config.toml
num_attention_heads = 8
head_dim = 64
attn_scale = 0.125
tie_word_embeddings = false
init_std_down = 0.0
beta1 = 0.9
warmup_steps = 448
max_steps = 6872
MLP neurons of a small language model. Each row is named by its layer, matrix (down: output weights) and neuron, and shows model dimensions 170-340. Each number is 128 + 24 x the weight over its row's rms, rounded and kept within 0 to 255. Numbers have three digits each.
A block is one neuron, or neurons of one layer that tend to fire together. After each block is what it responds to, as a language model described it from the Wikipedia text at the highest values.

L7.down517:100166122107117116103112133102113119113154109131113099177138094099099102125123137124092179137127125152110155129110104145125111132151138166145082137159141157138142139121150153140157112112130108145055137131128172111163107083123121128132096114082123142132115101143112132099101121086185145145111145132139110120172111124108152104172143117077129190113124143140074119116144142136176174105133133104118086109122116175158149146106112097158152152193125121105139176136175108111141129129114144132130133139068126129129134133140
L7.down554:156141084151127140132175111119095156121140105121143173156129162138118136147162150104127116117160137127100120089127085167138141148125156145146119165158123164121102103182130151134105107142109122131112118092106131142099095111121123129135132118107106086125124148128166148138102091159143142096172178105154104141134140155119128134076118139147132096141134159136072126116095181151119109091142131109126123150135103072104102108136048111123143146125128105120127137148124151156150115143144152142134109108110101149092144156156
L7.down1001:100131103182141125159112116088121101145128115108137145139114126150095118120115084113122134148119105124094147109182137111090104114145114136153143144102169142124130132096127159082121162156094093099148136148115145149127106155111119150119150123106148167110114090148104138132104204091127154128104109121135159128128136174141115123180128117111133109158155118121131127103131163123118104121134151112128166121140171140136130127113141138159169114146086120146090159104131125186141104143114119125091102142116148155117103125110
L7.down1279:153106120126157134130131147119160162120101112136153124127122135145172117120152124124124137138116140146138144172128161129129125113076149124131086142113100137149108152113148151129172113153114111111158189152161156141117164141112101096107118136118180092141101094134090108157110179140141154131122107099105166085173126143134130088171118124117152096151140128158147159182110112085163138104162150167115158134142121130121089151101117138129099157179065131119125083122080123145143152109115152119141120144116130158078129114100
L7.down1499:136108111127142107120166132105113081110135178143139126134130089101112134125166116178163168084132113149136128128148149148124193112130089120089132108153211136103133121152147100153117110146096110130125122130094125148103091134165145137150146147159127134124130132136136114117118144063138116121149156128140099143107133129128125109138126121153102104123098150132117127094050112147115153125177161112120147163120110130133138127122147150124145150099164108150088152130132091112098122132070159146131168118116092146084149151143
L7.down1688:121108086119141143118135143157105101110152133157153141145145128129126131114129128146136171124122144141139062156124159114135130092116094118128207135141128154117138122154109137109161063129178147147124103152089176127129124130160157115145134117108116124067157130137117132108104149130103098135109132119148102114122099122109115134124125122145112116122113127138130124093165102154131106130104139114089165126158104125133144114087152169105120149142117135134123143148147119112133124160130183138128095130150094082110144152140
L7.down1767:152149123085098163110143160149128186127109093123120136159124149171093133153137101110153098155169100147113134130159130124136135135164135150130107170136117161075120137184115085143114147161124117144168126091147136122104176124144093143105145129085147096127090119103168141133109146134096121121166149107125140145174125132178133100135136115121120156126165114110126181137138170093141150105133134114152135114107128072162125121169100149141155105123116106113143118155115110127160121091091194098147104115097115080104081127111
L7.down1995:160125112131155100144113064103120110156146099095142145151116107128133104081130113176166182141128116126103128128091141150128064137125184143142114117156135131108149123098167120114168098183105163159105136148083151195145124141151150121140121120147140164122117175106125116103162147144118128094098097102143118142122089113104104138180123164117177111103120172150133134131086126137166166112113125114118153095141146092114150085106126186170132178115142153148126121153125101135153102114147091136126147138113126153124079127086
Description: Arabic name continuations

L5.down706:133162120124099140119111131116108146119080146115114079114088188143124157144137121115123110117113161170163100141098154137132144052133155117115092137163070141127137134103141138141146154150118108144152168131119141149115127154168089112100090123143133142120114160137096139173119118120107141132113178161120147153140133160171154141147105147119092182170109149136101105107147110131121119120090126124100154135166142157127090135134126128150156144150109090130121135098149139142069157113156148159151177113136157102114152113107
L5.down1001:160133119120156109092146124122121149176163149151131155138121107060125129116095127147121135130097145128096141159153166118120128151128140115165108142168125161105092091140073145188090153158132143139117103096153124156140139135157197115133144142094085170110132102128117084158125106134151163161109119136156177088151109117154117110123133139128134164105147117149117137130129091095170096150151127136098107100138089121134107122088129140100134085159142131153125122166098122111137132139123134154152125142124142117152080112111
L5.down1103:133137096104127119150128096126116137129139150086086109091142119143134138136128119124189125118141142104149153103136140121149100137083113095149120134137131096094131135088113116116121176074139143080127081159165118152099139121102131133135152120155116103124123124099182094126103128160146137124138112106103121131147137100099153161152127077142113139129165115157130161124138107136186111121114096112121134148168102120127119122114099124114099111136088103103167125066135132117168097129153126157117152175123143104115138149114
L5.down1626:131197125112159127150150134125106124106120154140133133124197115116191122128125128119152134128125149125130117116159143129152133172090144145133111115158136114132060130109108102135166106145160129120137087093125159072068109084134092119135152136099116089110157114119153085128125164151133130160098162048170134104139111089096139155126130166116145118119132122077149166137183133147202125103142119144130129140105126101126118143153093137142110141114130118163148147158137097084142139122133109164171134126104142126140091139127
Description: Article lead-sentence copula

L7.down221:130126111125164104170113137132160132150134132179152125126143155123139102137112112150120176126131102180150115133121153113108153121142131128140166156091152107129165135139103123123119059103120124121131153080164126116141164135128096114152124128186162112124111142127150127123121145117139098133106132113138157114131159124149073130116154165113109101135135099152154103139151146123108112158137115139080081140101131089131165094154144120155134098077180124166119111117146188112153135113160109125148093137109098122125181137101
L7.down601:158151062135130125122156142124159164157155131122139072101154143121171117112121145129129113141078118145070131175123115104081163117128138133112119126107152127112127160164163100133097102186125161134113126159124095100151118131153163141147087142121154093144125106154167096095142104083101132138097154080118133166140118124157133129132141129141118117119143116120154134116144121144098129110146088099099116131131138141101103159129139108124140140144158169129112112125095136132083097115144114124172100115091145149113130126149
L7.down945:156168096101153095158118136101172132138106104115120105157118159127134097080145121165166131109098128100159142097145113122151136119114107118138134168135138126112091133021139170135132121127117140136178113102105144108137115095123117116167115127077121130098125132130106124143153156127083096085096122110105125158138101138112123094128165116103153120106083132166133117119143116184155122150168121144142138146176146157168126116106118189093127128110117108153130162138150104188141135111093092126160113122133127089111140133147
L7.down983:128110125112149118158137136089169089162120124137120104168093171135136088165083131147117157145103165140069121118113160073137142140124110077101134101135109150144114131149124147149109099146112167127139159148110161105135115114115126129109080112137177093156102144145138123127158127117152140148121155080153140177100118128138133125158137173109119130126131147134119116126148094118140105111144106095065057118133128087134126124120125123164145130120167094148128145096125098168129118129160100121127128159112087130178130141119
L7.down1515:137140124117107104152116148135087165086117161149121167117141096145141132162140121192147105154148135150125104167174131148136154121174149106115108139159116158137120148167079124142111127141133144133085125118135156117090172127136118108115122151195075117115173134115143115166120149108131115142131140110136146113121131136117102123100161108114123099100123110110097104117120133149136126124132152137090142107127127140097142106113179153160142081129123143124166072115118139100114096113097127124118136136106117155153119142103
L7.down1586:145119024084108106125129155114153101135134106127098104096121150129141131135142119090117144153111110139124141133102148065140131160110126079129173135137122142151126116143098130122107148079136131131152120153135129130143129130143091156113142102089122095133134080152149115132119128119125134144132082137115090144082142139137119102140132109136149127120121111123109142113152134132138152095146135166135121136110143133162109128103144151095157103149131112124113148145128106148121120116133095129125160174119120115118162125138
L7.down1837:104122075132175095145098156132187146162139140125101130067109139155136128086162111154098142132117098116139143158163146078102119137120146127134152127122131105144146099110070124123123115116153145150100118127150133136099133134128132154139114112092120142172145170128164116144140161146142105150124132109096114112112137131147075122139126126118140114124113092106160149110113100096116091142118144129134143112109114171138134141108151088154098116118131128163080123142133120111136107118131132151141120147116127111125168136114
L7.down1953:154124175091172119131134138125105110115140166139125131120107098169117109133153154134132154155123107160155144131092142112114128101141151111140104114101141125134125196148154120172131122148102126132106160089131112121140137128146108137118066119136121113119120129149136131134136103076129119138089140120112171132129118136180101132162119167115116124162133135181123128121142139161140134129113139104123100134131131108156103133125128139128175125123153142127103148083132145152107085067120070140090122113078084132146113145088
Description: Plural noun endings

L4.down22:153134139117129090111107160149137173156155152152112133136118165115147147128126136134119154132122147108095155116097103115163103098133150143145142106129136111147088157121130147115101108145147124162089118089117135126168132129138109082141108135135100108148131135135108126130124140121136132140108075117118088161111149089141112167099141145124075167087157108095142134138166144087149117133151163103126132145172137127119080118114112146101132135159082104135135111150119124112091125082123103085139166099171135131110182099127
L4.down264:125153120115147163113159160153105167126157153164148182102130135155112145110168137113177165125163139098155092100136135156130153137124140129134150137150102157081067124130118164117134132123140159135131130143121152105064111059129153097103177115076080086109128091121149084125113152164154110109147101159131078119145070078080140134138116100160133152110112105128156154108142122146178121103131125154131154142139127134117106165089096135110113091148135110151163106134150182081139119096136132170107150121143137116125070134164
Description: Post-name appositive punctuation

L5.down106:124093081138111127132137137154130136112141114147198086081126190134132120124095101082149133110135141097131152084139166141103129114105147157151155161108085126148153146125133137076116110140142109124096131108113131141109090126120099129125139109117127167156121103140080137109128138126127173154141120120125148144135147114129083182139183122120067144108106131136122122138161151149133109096117092103141121140185172131155131132098119149165101111121127139106129098115095114126121155085122158101127128078159144097131139132129
L5.down1159:120118114090137077136140138126131151091146138116148129154122147162147089124127137116145164124089096105111094134089139110175115145122135160125141092148163069125105140143122137142087114119106142141102124125116110099126138130136127134133102134109114097112116114098159123140129121106111133097099190133114083091116100114086114160139109135135161145111169111133112112171107145117162118139111133177126130126151135117129096112163127126118098112189113105148159136119138124125092128115122151140141091161115124148149136135123
L5.down1359:130108145126126153107091132136134071100133097092097127128157150150121135082163117117147141132111179121108165110090101186144119122111123155105138094145127136093098135109149156144121110127106097107131164091113126111154137122136134177122145108108106103115092116144150144132128109140105147134112145105094160141137088108149130073138151116095115117166152150155115101136136131157129130087124126127119128122135150147122130090087113142150157130127114164123140102123129108119136150092112130099109098113157121128170122104144
L5.down1667:125134113132152158130123164138147142107134121123102166126137104109141104127138101122117166115114129149138125163104126142140092090135111111181172123130111130124114140150063147109187138116141152188139122155126105133142141141151133147128124118121168147105101115145089130139110143139144148108118138101176157162092174137147123138120100127162105152128109124121097156135118110113129118170121157106081124124111127115105086158159146117141135074134156092142142171084124132141117099120106114116114159150172074100166164151090
Description: Mid-word fragments after prefixes

L4.down686:127139127152113099154142141145179102114081114144108108119154115121109141148124138104082115119138134105145128150067125111123117142114127163150132143122152125116137117121121150077103138094130147134141145120147111141140129132131142123133129104145156139132123104128089096184115190128163131142125138132147150143131172161128115107120118156133061095159116103078109093110118112120134106156129129156133127103137148113115150116121144159147098144125112097114123132133127097095150110128120132163106093088142100125092121098109
L4.down1348:126131144087119136138116118116194101092105077140100109161132147131119117129141149123112128164103107114091126109125112115103132114097131116136092106160144098099146099119137141137113141122138158151121100132173126118149106145107149138108159112123158144135116124168109098129124143137146103148100163134174098128112157157125110100166131177118096140135112099094110141123119120129124115105144149146127120124127177141093081118152112143124121124132121065119115150143155146138156141107107142147122171045133139120126124119126
Description: Table row start

L7.down34:142134124082150150106151133135163084151119152135121116151110167163152143149133109087136114126146152110100130136104104129175119134150185111121109115107158134139092133159126115130140125147149140120116099086125148155112126159140128128121104155091091124142097142096138134147105156103150089170112130108097103147140087162131126153114122157079143122156131087113119112135149117092116163134143141132105100114146125113138162120096109107165090118167137117147160154115136181154082158138115116136140113116083157138121124108136
L7.down293:124134125116156141119104175071147134142102143131075153150122132166122144099105170145133172135145137132115144121075099120112130155169113150155109135115114132119131134114101167130117119103148100113136157116160102114124118126154131144092097084137139135099132110111141107127146128104099142138123132135128137106164108131097132155108117132103141108118171104148129088122177070087165095074135103089116090153100140146170127151097133137127127065104124132136116116096148126139158145145132115166133092114108123159133123158110
L7.down302:129138114097139154104124182126132121124132129157123140129148126173088112128137121110134145092128166140128137072096122144147103125152143107124115134139099120120109141141155118147107147151106133129124139139120138122101096134139103167075120161121130101126121121161158089123095145166120152140158117129095121165159131114185145136128127165119184150143098112127129117123155137155140152184139113128119129130156157195117102162131098147082108171158159149151141102122094120162131139139116165112106127103120132100126084110104
L7.down341:148177121123158084130161147107108144116166138165102142131141087149143135106140119103159097149098111137154103140161119131093129135128135104170149109130136139133132129129130107088106094121113130120150140174120162126145149110134134165154118133171115126155126159096125145168123107111137163113110159056121122112089171129127129155105135079093097164126141115099129146138138128166119161120130144078106097123122183110167079133108137127087120106113114119146128139135111167131114151100167139136106139108136119154125115134165
L7.down491:142087128111155119133086133103120124118124134134091134127154127153144138116155133126143153126124180136135155145119156111094129157136114064161143129153133131123100126136126130173119109098090103121106131134113132103134134162125080117123161112128131175120119157106187105108144072112148105144143139106105094143126126148142113110160151157116178144134125143111112152144102158166115160141150159159144127134123122112127157162089078109089129170134145096124197135097120098121091115145113161123141134128123101169090136112131
L7.down657:154166125123109158116149111132135147140110142111108132087092132145120130171109119133136132160123125141101139074095116154129130122151101123088103118158123106113139143110114160145149139130134127103073102146099098118096142121135097148123090102097127136135148094158132128114170146151153134115192163150144153134113164151134178119109105114100203127163143150104106135129129120154134115128172177099122107122143155152164121109117074091125155132149136128120109167171104128125139139118116154151148140111157120137084118113110
L7.down806:146126141135163156100124109179106131140119123131086126148173139122129124092165123099124130137105123097107088127130087110143118131139125147134135102093145145146118139114168189166111135115135116159083135113135155136119117148167183138112131133132139147135086094128172093094136080146120196097139139085142105138099077108107117123096147123080109107147145106143126140105126131132150154103166121111121138099112167115174111129109131123113125176127078130118144120156111104100101130120123086133123101138095147167125152137126
L7.down869:099116101115101089133095133143161110145114106109175147075154128088119149101117126113151105073112136104162165143113141125169137111102117123136081131123098148135093114161148123101120126128084128104142142129111074096106111136113140114119165135104098142117133113135173122150135136161127134116162138079175145078123152109148113121119112135133127119160130147123112119168114139139155096107113106136134128113124161174109128137180137130108118072136168115089155090079137110123155131169170159090111139113119117110116136088148
Description: Predictable mid-word continuations

L5.down566:106143080109116148134087148138146119109125096126085111117099118154107110111151127136132087137130140141116108095117142176102143093151154116113128163122130111148164122117125160129106096138122125125086155167102080097118091109148065156121110140146155094082136145126129159156155132142089082098106074139109165121159156109132132174113123141132132160096158119108119132117150138141154102140112164070096134136137104114128116120139119076143141084122153095126150127123118100169120100125102107121165116156165141131167145104143
L5.down875:141126076140118130143114125108125160124135118195134163112146094122127135151108078127112140128146111133148114158104144124138151120132100136117120128105095118149150154134121147149082147153130119091094090123107126098160076100123153130130117125136155130129138140154112136160132107136146086154110107156105124145149156112121139165114141141172095153163067138113145138112148135074157153137137113123122104124161129121119119141101110149104127100133126174134104113122089117127117121097137089134129090147144133096156122100119
L5.down1065:128101126140162130082138130126158159133112137132163135126150125145152115099100126119119125098108174101096104109091133135116114141126132117120103214111094133151111124120149142132111151109153188151151120157058139117130129103123140099141089159134121124080146161145122132097153143176099160110115183128113129138091126149135130121128098165107125148130158146130136151150113128169139130180095125068105093146068122076138150141111108076125135118140152122146153114150121084123113157146110131124105105133167159108137122125121
L5.down1314:090132047117126083158168167090144119116114128111133118162130144163123135110134155143100149147094102198120118179101118119114176171134174118127135129133091129131110095155159102153104117142123126145181112142150133151153165146137128124164119141151147131125104171125141133160162135141148106094142148151141152151112104132136133122133128131087123139137114118122117098128158115132123127150147131156110092111110140131130100129154096129112148114119154113112143107113104160152135120109165070103120117127113129115175171109122
Description: Plural nouns for people

L4.down839:124164109124170148107124120135109095208112135116121131140136152171122134135092161151110102096109107090150110129134179147142151118135117157106136104176121141123123154134111127138084114096125107143164122102155092111122111097120137112174145136090079125139122130115167106126154115117141108144125151131166085120074117109124121160153063118151157138121141128133126161115143103121122133087146078178139168139142124153112124108078119129146123151120159170140087121160110139125104126193152115076115169134163115136135153156118
L4.down1569:106090119112149095114117099177143103157136114117122088060123121165122154137148120138125138103151153122179125114105162155136091066130112152131125132157060082144120122147139150081144158097124140103138125109174097144165132120146155101119134093148122151144170126128135171130130119164153086107148121090150156153125127125149133146094140084135132115141093089107148097093130131098108096132157122109140146132147098149132137104153115118136107105115130136110148125114085154095139149171124121121130119149130136128105115144136
Description: Capitalized word-initial letters

L5.down441:143088110116120105102174119119177132133129119150183125155117118112137142126175104126115127081168115092149121116129146154157144125150170148135090150102134155181111127133100114113115171144152158119146128151148146170201061167116119125097141129164113122131095120089084126137126177147135114156110095144130150145157146140103125144098156107095066144161131149126116083094167118136110104102156125098134135098153116122134113138136140089113162128117126080163125134148146129153145120070128130081122140063109118125121124100113
L5.down505:120083135091116123170127139137164158132142114098151090109105141112165130124125143132136172146103116106122110160126110165123168176114146148139132098102166149108140128107110062088146128120139115134130103128149101166159071103119124134147105143142170139125153106131127123169126166166097117169131109114165193148135136114138149165140125120122086136133109132081136145134141107122086160098141168162147165142123168135105138132132114167124106122142111112099150105110105139144134153147112110125098141101097112106105157079125
L5.down970:132122156132116136155154122142170113132123162114135119100146138120136125108121158156127140095085162117110073145136115179135132181104143143108148124103162105111213129126092124105158132060119147165122122092170080153165113134131136106122138133122157096125160108121182115151138126133111115125193127112129172131162125120120118117105113123128083119130131142141143196121121106125113118070113168166140192181105112114146120107116122153127111124100127160080114126133115099143139143138133136108102150091068121100076185145116
L5.down1581:122141146129090140125141111180133094167104098142105118137119155133129112160080139083121146092130153108154105144130121135114198152112113135115144132152137100107156097143118133111164163122118138127119075138160100148169150123129129138120118103120158138130151113132169082157124154167112083120161090152141140179143108145112136149101121121129076140115129146101134181135121118116132149105149133150121173120099131133117166138084123133129106143114127163108138156123100095131103118147113105115133121106105099122072145125135
Description: Table row-start pipe

L4.down874:131149133141109157113148122130107131138158090156134163151118186140145131131144086092140139150135136118158115100210138088116135112129127138132092123148106156130148107172094144111149130152137115114131147118146127180105096117134155138097167132136131165116104140143167108130127136098129125155131138132099098170129152130158100147133162130134075110118132067118146111142140128129126159077170127152136101146134166136190153110087112150130131128122133104109126137129135126150149138115139130128154108126149130112132118125131
L4.down1833:117145153145108139156120128103139095109153124117130150148111079133102165135138134141072098119114156161127155134141126078113088129133117076141073163165089120152103124155116120158137136118110160112136150137125122110087163131168117129124158145117114105126121122127140143128105118182100165129148159142062113142135089123102182084116139138096156107186169150167139115091129119127138109131128091145118131123067124144127156120125163149091142157140137134135165074090164100103105112123124146145141112152074125132128129121133
Description: Mid-word subword fragments

L5.down355:120122148092118092150149171136114125110043120116127160148117136135149175120087111092120155154145104147100153154089114132102159132112132122170138119107145108132121155130135110122152115186092100121166167139127154104131122108124112154132114140147153124137186132135113151160136132136118189145133170070151144155128098141141163113133149126121127128135125115095157097141155105135131153095135152152142116158156144120148119105155126171090151132135130116139082112108145141156134148094140106124084104139116138079110151108120
L5.down952:110147108129100109139109125109121129104093135104136141170132125191134142151138103133116104152147134154076139094139112142108108117110127149133105132097126105136087141142122127122140169165122110147134149147138147172092138116122193106116112111082162153108137115148150123161126171104139135136148162135142150155157118155141140133148089090123119140178125154111166107139130122149132124120093139125149126145109170099131097127086145110133157129150130104114123126141140126112155109105133109101119090113144155160125129135124
L5.down1336:127135099139098152145147141121127135099129109095127127159134169149137122153129151077086181169108117115119104155102100143132134094107137146147120166127172153108170107179128076098095137114117138112141111145097178158125108112117083141110151097104145121086196118128092142093117164124071123137144119144142137131156105118166202072132138145160169105142090172093095143115157098168141137106186152140138097115115145162130170146130149127124114093188104130134142138116127088144137155147163124105135136119099113095126143075121
L5.down1441:118151151128134115147100175115114138122146139088152171150104165173146140167160146090108103116078112103116133125135144105099133139123152139161142117152150105131149172074117107147116142145134125126145156121089133095100130086141121097147177145140077150121164182087113105100135148088071104109177105128161105113142123147132146113131099093098155126177159099126155133168112146151142124128118166127136150136126125138126105159149088133093164063129170094148127123111125135098184102148118147135121102127159117126113120131090
Description: Mid-title words

L4.down1898:111130120122123143143111182128146141084172132152178089067091155124110125131143080124196137148117109152159130094112116054117116107135152117190132175147101151120141077144131119097130144128129155161107146145093148159082094098137106173083127144125158137084091095162152106097149147094101134102128107162087136125111113163106110193110139117159090145106127098122123106147173132154148127086176136117117096142123197126161140126150133135151131104089122130129131109132124131163130144119129134122101098107142130086152148135129
L4.down1930:101143109135094155106133150098111100106181109108172101085149098096120147128157106143081065130098113135113116124121149112055116141142112128148116163117105098145154132126124155089129125117109152129115143123116111126131136094131142099089172134182129111152111116159111134142114115113145111159103122142100122100136108099153108142132157128160139118137110138097102104152143149149137136127082149119133134084181108152101114125102074160069114101160095110124131125158172139153145117139100123183122127121116137131149175127113
Description: Word-final inflectional suffixes

L7.down164:151140173105153125115123089110124107138105150126086169131124126157094080093139147187125131135125122138142129123116097123115120132156111170109145107162098110141131129170099106136165108109172077141151139117145115158101124122155130154116117117077094106129083096092151098116136134086136108113132145157159158078143140123143112128118126114087129131126127117163128124104160147126110162114149101122123095151158130069040143098077136104093143138191091129137153164184151124105127142109150169101133143065126156116168088137118
L7.down347:141112119120112174125113089143082129109156110166121080136143076103101158119141120176144137124159121119111086117091125109138106111135137105102145144113182122123103131126142149144121158131138128131105173096140147105189148132124166115119097111167114122123119121138086116118153102140156160105074144084133168174146129089147117111130127094179146100097153172114150128126118144131139164111132151122122111076121172141139113149137147127081180121141080118135120160127170157141125077117115123146146166112104136117157142120119
L7.down447:139104136108120127130121129130073104109111107119100126183109115124089128173138147116164123174133131093158175097126095094159122119103123137168084123154138138135130154098137171163135085145081136132130142178103119110147107097152111184152112105149088120132112107098136141089117124120100179110127133101125131147123154125143117096161186127061123157103098119136136116118177127146137139133151089129103133137130151170119144118143140134102142135179068119110129121114142130141131140141136149126128114122121119156115139134126
L7.down523:111102159121128133154145102165144169128093152149144128133111133129140108134110145142118156171135152182108123183106130152115159144102117123089116142114139153125148110146098125117133127145106105119104119160135145151169094134158158116095157119159110130136162117145090150140167107185094137125121096078148164102113119124148196105119151134127122129109147136124180140150096070105090149108170115149134164145112150110106088117145119136110112135122134104144148138123124121144160140131149112104111119123129148129099112113073
L7.down684:169100153155132114135141089139154135109124150151117138130116141120108155139108111145102158147107156157124138144128076150124109122158147114146122158106125148132186104132127154111140165135146112121114164080136125129119151114116155138175125097171078141076146132150133153148130111087153147099121104142138154066122102142176093104165140151121166121074080107151087127148105133167134131118134107174106134158106137147143138116156115093138120138141124124147123134161098165111113154129142132105148127091135136120145134124123
L7.down1077:188141137127142120150142110109131129130113146126097143108143162115124136184153128091115128070160126169116119119086142131137142107153102119101115179149158129137111158113153152119104135146156170139168124119175167065151104103131143132091131132125132115090143091087150133094126095129156182107155131124125133125086154114100081129127164120065157096119147137082158112079121148109159134106142108110117132147132149159135110135140100096120162161133100127154105141130168133117118106101130181159101103111093125161120147174128
L7.down1186:144117103137131120173147089139107149137147140154116067109098122135146112094153099107100074112115110114130147150117123087132105092154101149142169122149097109141110162088096125161146101156122106094101127130157155121127138117120194108150101162147159148139159143144173102165158127140151116107091107071112114132089136123099151096108120105129108117134158158128152149127125129137104116098131143097128135072125120113104134136152078084127133152121118157159136141119108119101202120102127105177099122141102128162159099126115
L7.down1896:114127147158147113137120125146128096150150141134119129173109127103115139104121119158085188153127106138149135142110102141116124126158144138111135128088176134125108134113157118106164112108154146134128083123146150135155114143157123137156146138145171152139147158173102159110155152120160140142127131165144165131130102129157094100146138154144088146137125102186136115144095114109144160112129097135112182101118189101148132126113111095122075097125152096129100147181143149139106189107120117114099112116114131094120123157130
Description: Structured record field starts